MLP neurons of a small language model. Each row is named by its layer, matrix (up: input weights; down: output weights) and neuron, and shows model dimensions 224-319. Each number is 128 + 24 x the weight over its row's rms, rounded and kept within 0 to 255. Numbers have three digits each.
After each neuron's rows, "fires in" lists the words (lower case) most often at its 100 highest values on Wikipedia text that the model never trained on.

L9.up1735:115153119141100133119121142128124131120178125081120101126118103100149114131130123110137159115106117129165116144082153147133128155134135108148132086129117147132092114138119137089099114106138151110133113172084077148105097144105112126138137137123104124134108109153147110123086125180097137098
L9.down1735:133138152116115120131145137147111118129137142097130136108138148148138152165114128154132108142123172111117153089102130147110137120098126089123106058155124152094158146130149130153137099081108110104120121097110065131114087113131144131136115106135131142131142117146180126117171112080123111086
fires in: "an", "1r", "didn"

L9.up2013:126132146114088126136101126145097131114103101103155088147144118132140142108174124087123136094119117150106140152073114113149117162165134060124149151143078151136148156138117143119121103127148124072131089122104120154122148145128144131126154138165132110158128146155180112172122160115149121125
L9.down2013:147121155136103107119099155110163125145133111116153116129146094162111132176133136093122150132139122090144141129163140114152107154161140134128133152102147124084163117131163139117163139146087151135159143102120113102160145110112141126176149170085121139131094128080137145118076153090159117101
fires in: "an", "london"

L9.up2631:133110143110074140131129150122114111118101146129151099116151144121108119108131146098141135126181111097115163103118125136125105171101095105130122139092095100124120129111118172115128158168093132119117134098138127127098105161147119172113108092179114112124108072140135145147136120146159123116
L9.down2631:126145136113094118144136113161143106121152175117127103148106134151153112129168100094145083131124130172114141126165153111104120145155178121138121087144134141132120134157156136146127079131122126117078144084211144141134117084096109097159122156202124136106167173091122095073084131094092158121
fires in: "and", "of", "or", "the", "from", "in"

L9.up1819:129113126112122139124104088114153123169127164111153125131124130115157100097111112153148102159103074096156151151175096103132121131164127148139150148123119144114095148100155111098118124153108113104123110197100103145113088148145114107155144107087121116089082126110089106080140126096101150138
L9.down1819:141120136174139139122089087091144159152112144139153127118163164137123167137106137168128194111094072117130106146155118126138133137118144100133145160146092149122147148106144154129123100134125085136175103133132124132119099124154167117143156125111107134129102139135116114157177122112102107133
fires in: "the"

L9.up1847:177119152119112150144146155162106113138124134112160119132181115085156114138154106133111168126151136121101140132168143133144116122132109145164099117141121145137107110120088131149142123122111136159170132154155089168117092216174140110125136119107147139099102125136159105140148163102108125133
L9.down1847:116123086139098156139106143097115072108163119112127101138134135140108138132074116124095123170144112122138135125083141118122110123120109170085152146136148119081123111095083120146160104172172156096104126109112133146132125114162133141067100169132137166123137125110124125112135128137107152131
fires in: "at", "and", "the", "from", "graduated"

L9.up2453:158079134134170141130129097129127106102128105103168125139136092141120134139118135129166127135119187117085132142123164149134146155134126128140107105134135113135129138127075146100110134154135095100122113149118116104137102150141082138092104102121106122124152148135148076192116083105134084139
L9.down2453:087140135143090084095123118135139172128118111117101136121132082089132111154154098156107115090171103131129118065076120081106110096110161118119087142120114094147089137146140147125147091115164102112095110137103142100146148120159100145091127096161125079177098126126105147123125132128159084138
fires in: "in", "after", "of", "from"

L9.up617:151165131166098151124146107098140154123144165171143163176153086160135121145127178089126092163125135110097141120144111072143149125140152117132148136160086144139167135121140085113122109072125109113106147113137083136100120177123162135123158122077098097136111149151157125116129119113099166143
L9.down617:092148110102169092157147136132115118087133114113154127075100165137068114104124167149102124136122115096126113129128147140108131148160165117094111134125122128125141133119084142103149142148114121145152104143128131087136109125134124161123130178134084169124116074151133168116090132121138092148
fires in: "each", "and", "an", "or", "one", "that"

L9.up2714:134156141132078114097135127116157095078114120127108123117125112119095124080144137135134119112134102125135130114114103123138147142103094178159132186167110149134162094108146145120171118110125143139099126166120112129117144123139145086130124087146162149092148161125113157127106120162138126124
L9.down2714:134169145162131115133133116107159095080133107152157179137086110094169114139140169104137118123158122125147101133124133128149121136155138147128100127132142124144137139089158149087148113139128141146120138114136127152133104111150119159122126123166093114103077181140115143145101142136121092125
fires in: "which", "that", "who", "it"

L9.up2303:180123119165124099150109141081140127126134107116118112160146140118069111113134193119119149141142119104053094127157097099150072111146153144092114106145106108154096150141147129122137098140166101105141153127076109134090169154107132096119129165091103140126099150130095141137098117110132139169
L9.down2303:109113133097103111113091117144140158131137165107098143110136142140144119144112109120122173125107153115125098133114113130136107138152111125114144187142150147114126154143107132098151127104161192112142121166084096171136145124116080126110110140122105062115100142128096140155144150095107159117
fires in: "the", "early", "late"

L9.up519:113072093157134117112102102159125139149122140134139132117159142125154122109152152136128163127119060129073115143160090111155142143174105110187153134154123121153145132148144128169186130077126125131126128199160121147113127155127122139136151130157125146139080157134102161127132100159103122087
L9.down519:117103137136141132102117132088135119138091142124102158123101112109135128181110188184112129158117139172177124134073121147139123107099144097103108095145110137138124127130124157108095149099094131158111118178095103106122036137135166127157157129150162095124105111141133129124127134146122136144
fires in: "by", "the", "of", "from"

L9.up9:123128141107050146117122137139090089140127137125121147154128091151097146130203134103123118116131106100125147091109124090097120153157120076141158062135065135191131137172173076105136105084126147085162161123148125139119113158074109148146124110119117122114118143171138143145082141096157140149
L9.down9:158114158124088100137112150131095084115153095101101128135130125150105149126142095097081106113119127140116102088082134128138136133114143074112164105086096116143127171127151066113124104134089120107144149107091116106172136159122157135167125143117097146118095152120154093130094116084143112140
fires in: "an"

L9.up2597:172147147143112140132105130119105130145085144125148153098110115099123133122137127128117067166111110089120122149110132167186108125097145126135169123106125136144141120128105103144170161096161148143111105107108130119159130167131106109074099124114173104147163130096144136122101119141136140177
L9.down2597:149102113166113092133123157142082113113142151150135151090160111136101148136094109127095105172114136118118171143128143132149095104126098164089148129121092171118134141155147126160139174108161084119104100103125151149116115124143122128114141150158143164175165139099148090129130123131133074157
fires in: "g", "s", "b", "of"

L9.up624:147108141108121083163112133164150142126150187149090125097128127133132153099161117155120111064123122160157109133118154157099109063120197122131151112113145092135104112175153127133125098122123117175125132145151138154121155104143172132147107123128139100135139071137080105128098108133146109132
L9.down624:141138145127145100146138138130147149149104117118120136163140146176129137107117133102132124144153111127142140157117151158119105138134129175101127119121129134094097157135087132136171104120138155156120087172151132115110097114117135138118171111169082093151135122114131128099103171071123182131
fires in: "a", "2", "3", "4"

L9.up767:121129126163138154109093129131135131165116151147149081148149106118104124099127164105088096069162115135150115115150142130104065162140116122144155136115119082167112147131128107112123133160109148124190147134092107165095128137157098093103180116113128131097105129137071125169158123088112147149
L9.down767:082150121125134156142107127163142138114122148111159114102092154157106144122095193162138142133113139135152089133105142106089146092171095116140140158172114155115109117133124143138108099155096138158117118112150127143131104131155157117114191110134125111134071119107174093076128158097130120107
fires in: "the", "united"

L9.up714:172115114112102108105112137082155152153136111133135123228128146119128160135171147105113107129165126183091153139125103100103069093155141188117119119131132107138103120137152124101116164118119137110151163166115135139113100126139157075115096170096111113126132122153103152162105145148105143136
L9.down714:175149157126207067123123101112185134093114138136091109137100162125106121150149133136142154151121205141098125170180150122112125123127112183108134137126175139152133082109150143110138110142149154143115179135134120132104097137138100127122076120149134111148113108120124155116136147146109110080
fires in: "a"

L9.up2089:133066103134118136146132099163165105141111156181124160100099113133154142137110129114137128117106120094156150096092128131149109109139087103144154149137147138131152136119122130129073137104115136073163140136111124153092153069130123136119147102143139132112124156128125108141130082141125134089
L9.down2089:103091147145112129148133164159176132121056132140135116152146143150144115128167129181126128133135162109140089115124090123134145145178130136167142111153141147144129133139131118114134087061115097138117095097125140150122116151123135108083111133138147163155151125112165103099137152119146131152
fires in: "for", "of", "to", "about", "february"

L9.up2509:123087078150129120107147137112122165109133130157110101063109114128095155118120087104107118072147121114092098095184118168115109113115122121118120096128151119167110148158108143120112159137151140088128171158130149132154134125155120155133137138148091126142168159131101132141085121148107122105
L9.down2509:093110140138109115119144115144110122123103115130091116118156116119144130130154112062114138145124108133170137140147127096171144099139149143138138145124176118072111112108152130123128097115160122153161131147142143114104099140113147171129143104124103126164116135131134094113126138157085119128
fires in: "by", "of", "from", "to", "and", "for"

L9.up1081:113127121105143114103205177102134133111100119140142127105140158098155122101192139106130109106147101147097146130087102115117086151152099090129149183122110139106125111117127126145150124075127153072119122077146102170134105126099106126099125162137118107171092121109137107139139110130123143123
L9.down1081:151156141162122149151112147116167116130116121146083110103128108129112117137121152074091138133115115120121113145160150077110142133096105165123122136123163190102156148130138173093147112134143097147143119164123102096126136121150145172138146125118098117120146140112084110132114115160111071122
fires in: "and", "his", "a", "of", "its", "their"

L9.up1238:129132104159121160124108144155096132163115114095123155115119133102135147154103168137136158115141129167116084121146126069109132115116107125107103119109135121154116058103146123152129091175178136064110104123123134131136158143130170124136102141121157108112100083108137152087105087130138111154
L9.down1238:169084127133149129110112137113143171115169119121118120088130161111134116133112177062126152168153150146125143120156107096143136158138136151097133144127146087130130121159127160132151111140099131104092147153139103100126132155141146142113121142166145147139077125124128148086163066115129098164
fires in: "the", "after", "until", "since"

L9.up3070:095101098134111108152109081101143132178095101139140138132148163116119110079089148114147127160169109161121118130108114113134143120156136115138150137092092130144145117094153130092100098132147140095080108148148150119154099154133132125152128105107080093096084115095138111145163091114125134126
L9.down3070:152112164133128074162105145123130141147116133090119139096135119121116108151135107125139146134127156101159126124134139107117151097136124078121161140126149154140157105127144168101117121162140117095088144096136123129097102145111137117147183112114152125112069100105162116117130141098119120166
fires in: "the", "former"

L9.up791:161184092140115168140126089118081128138139127132130108134109165123102143149101150135103087147129102141083090141137132114147133123131110123151115176150143128123095195116155093119114146140119119136162143120158120119138116195138155153123137146091109088095099132127149125133152127139119169126
L9.down791:176093105102139119128117107164124082102170115090117140129118195133095143101140123125116171113089152114136082126142104117164152144139114137149137100142118124078116135170120082105122179136122157128134145107098094126129119136119142135133121159135156120117066126148093128141117101091120166151
fires in: "one", "that", "each", "same", "this"

L9.up1243:172113079158095174116130136137163127115129151142088123134106155130166119114152128102170105114103133105110164160118130135110144142100088114104139146129159116151135109148140156075113161065152134142130111174129129195103109126105115162143162116124112181091134098156092107121128073121157108162
L9.down1243:097110108141156185163141172113122126116124155153140138133130125112112161165109104127134133152142121157159144105146153127110137118094125126115130125113140131126148147124153150115102122129111072106153097106136145103082149113134135107122129137174145158126108171131093112138136153158104144124
fires in: "to", "for", "about", "of", "from", "into"

L9.up296:131156119159110145142136119128121107104111108150095155147103180102131105114133147150148098140130138164188127118122101143119161107132145113138123135122130118149138092107141076151110093121117142150091130131140100119131145167113100131135072112138137118125108137133151131145140122118144113142
L9.down296:152105102130124156120140191140142145133197131166119154129144131163176135112129086091113126118137129148114116133133145115087136133117109114084166124128076131122133133109148105096156093173134096148143141122149107114115117129139122094101113165148103159129085132109135119097128132100117150146
fires in: "the", "had", "have", "of", "who"

L9.up2315:128165149110077133095112136106125089135115168124129162117122123152084145098113141145152126119114141122121148111102130179120129163138159164146146159130098146100113121110067174142146130166158159108161150151170135189114145109128113090143099167192135123154128133158092129120100130152108131164
L9.down2315:125108164148088148116145137065161092105161112105153123133134110096162145158126210133088127145157120103121113154105144146157108109119119126161125121144127115105151151076152135127158116123141098141112112117159162135159144115146173087131103150162114094122093122160115140144132157097136117141
fires in: "it", "also", "that", "she", "and"

L9.up2356:107116137144109107117114165091168106124126087184115122130088110131107172155112069095103144103104126118165140120094164155177119166124104134116125083162132101110093160087102128129114162151156092100126116080139136177144114146103114145114119117161112147146132112108099127152151104135141122135
L9.down2356:131157127104078140138130123123103124121107145101132099150134096121123125115128093146112120137086092145125129087152110111127125098126123144132129094152137108100132115132159159157126124127142132153091137114133126126173183108199149144137162156195124145135127174100113100172154187139125077134
fires in: "for", "in", "of", "seized", "with", "to"

L9.up1144:106128121150147111127110105104096113153140103108134087128123078113101140127168085150111117110136116116115144088128110132097112144134140117144133128134141119144115117123124117136190160127135113140124136124136120128120086132130082148134133074166097126144161116106134111109163127160142155134
L9.down1144:135121100121159110103164145124097118112146160095091124161117132092072143146092118107162137108153094122087144168131117138085125126175128157103132125114139153112140132162113157094184112165127117167144113124128109155123105086142142147106117130123123148147137156113141107146141147096123133100
fires in: "from", "of", "in", "during", "under", "after"

L9.up154:139126085122142066110113109144132125141118157121148115148130118125113148134118082127121127110131162117114107118084132152125116151178125125155136135124104166123109134147142117074065160123123130100146128140166136131092133160093143147112120149142111176148127147119116159126134120087154170100
L9.down154:109115139161115153174109128132151140162139139101143156099124123139114111101123097164138141135101125098113141130136138161136178126107118109145111080084136134130112115130148116125085119124120135119120121143096127149173106156098123129135089114125096125134138094155131127133187121122127145154
fires in: "a", "so", "as"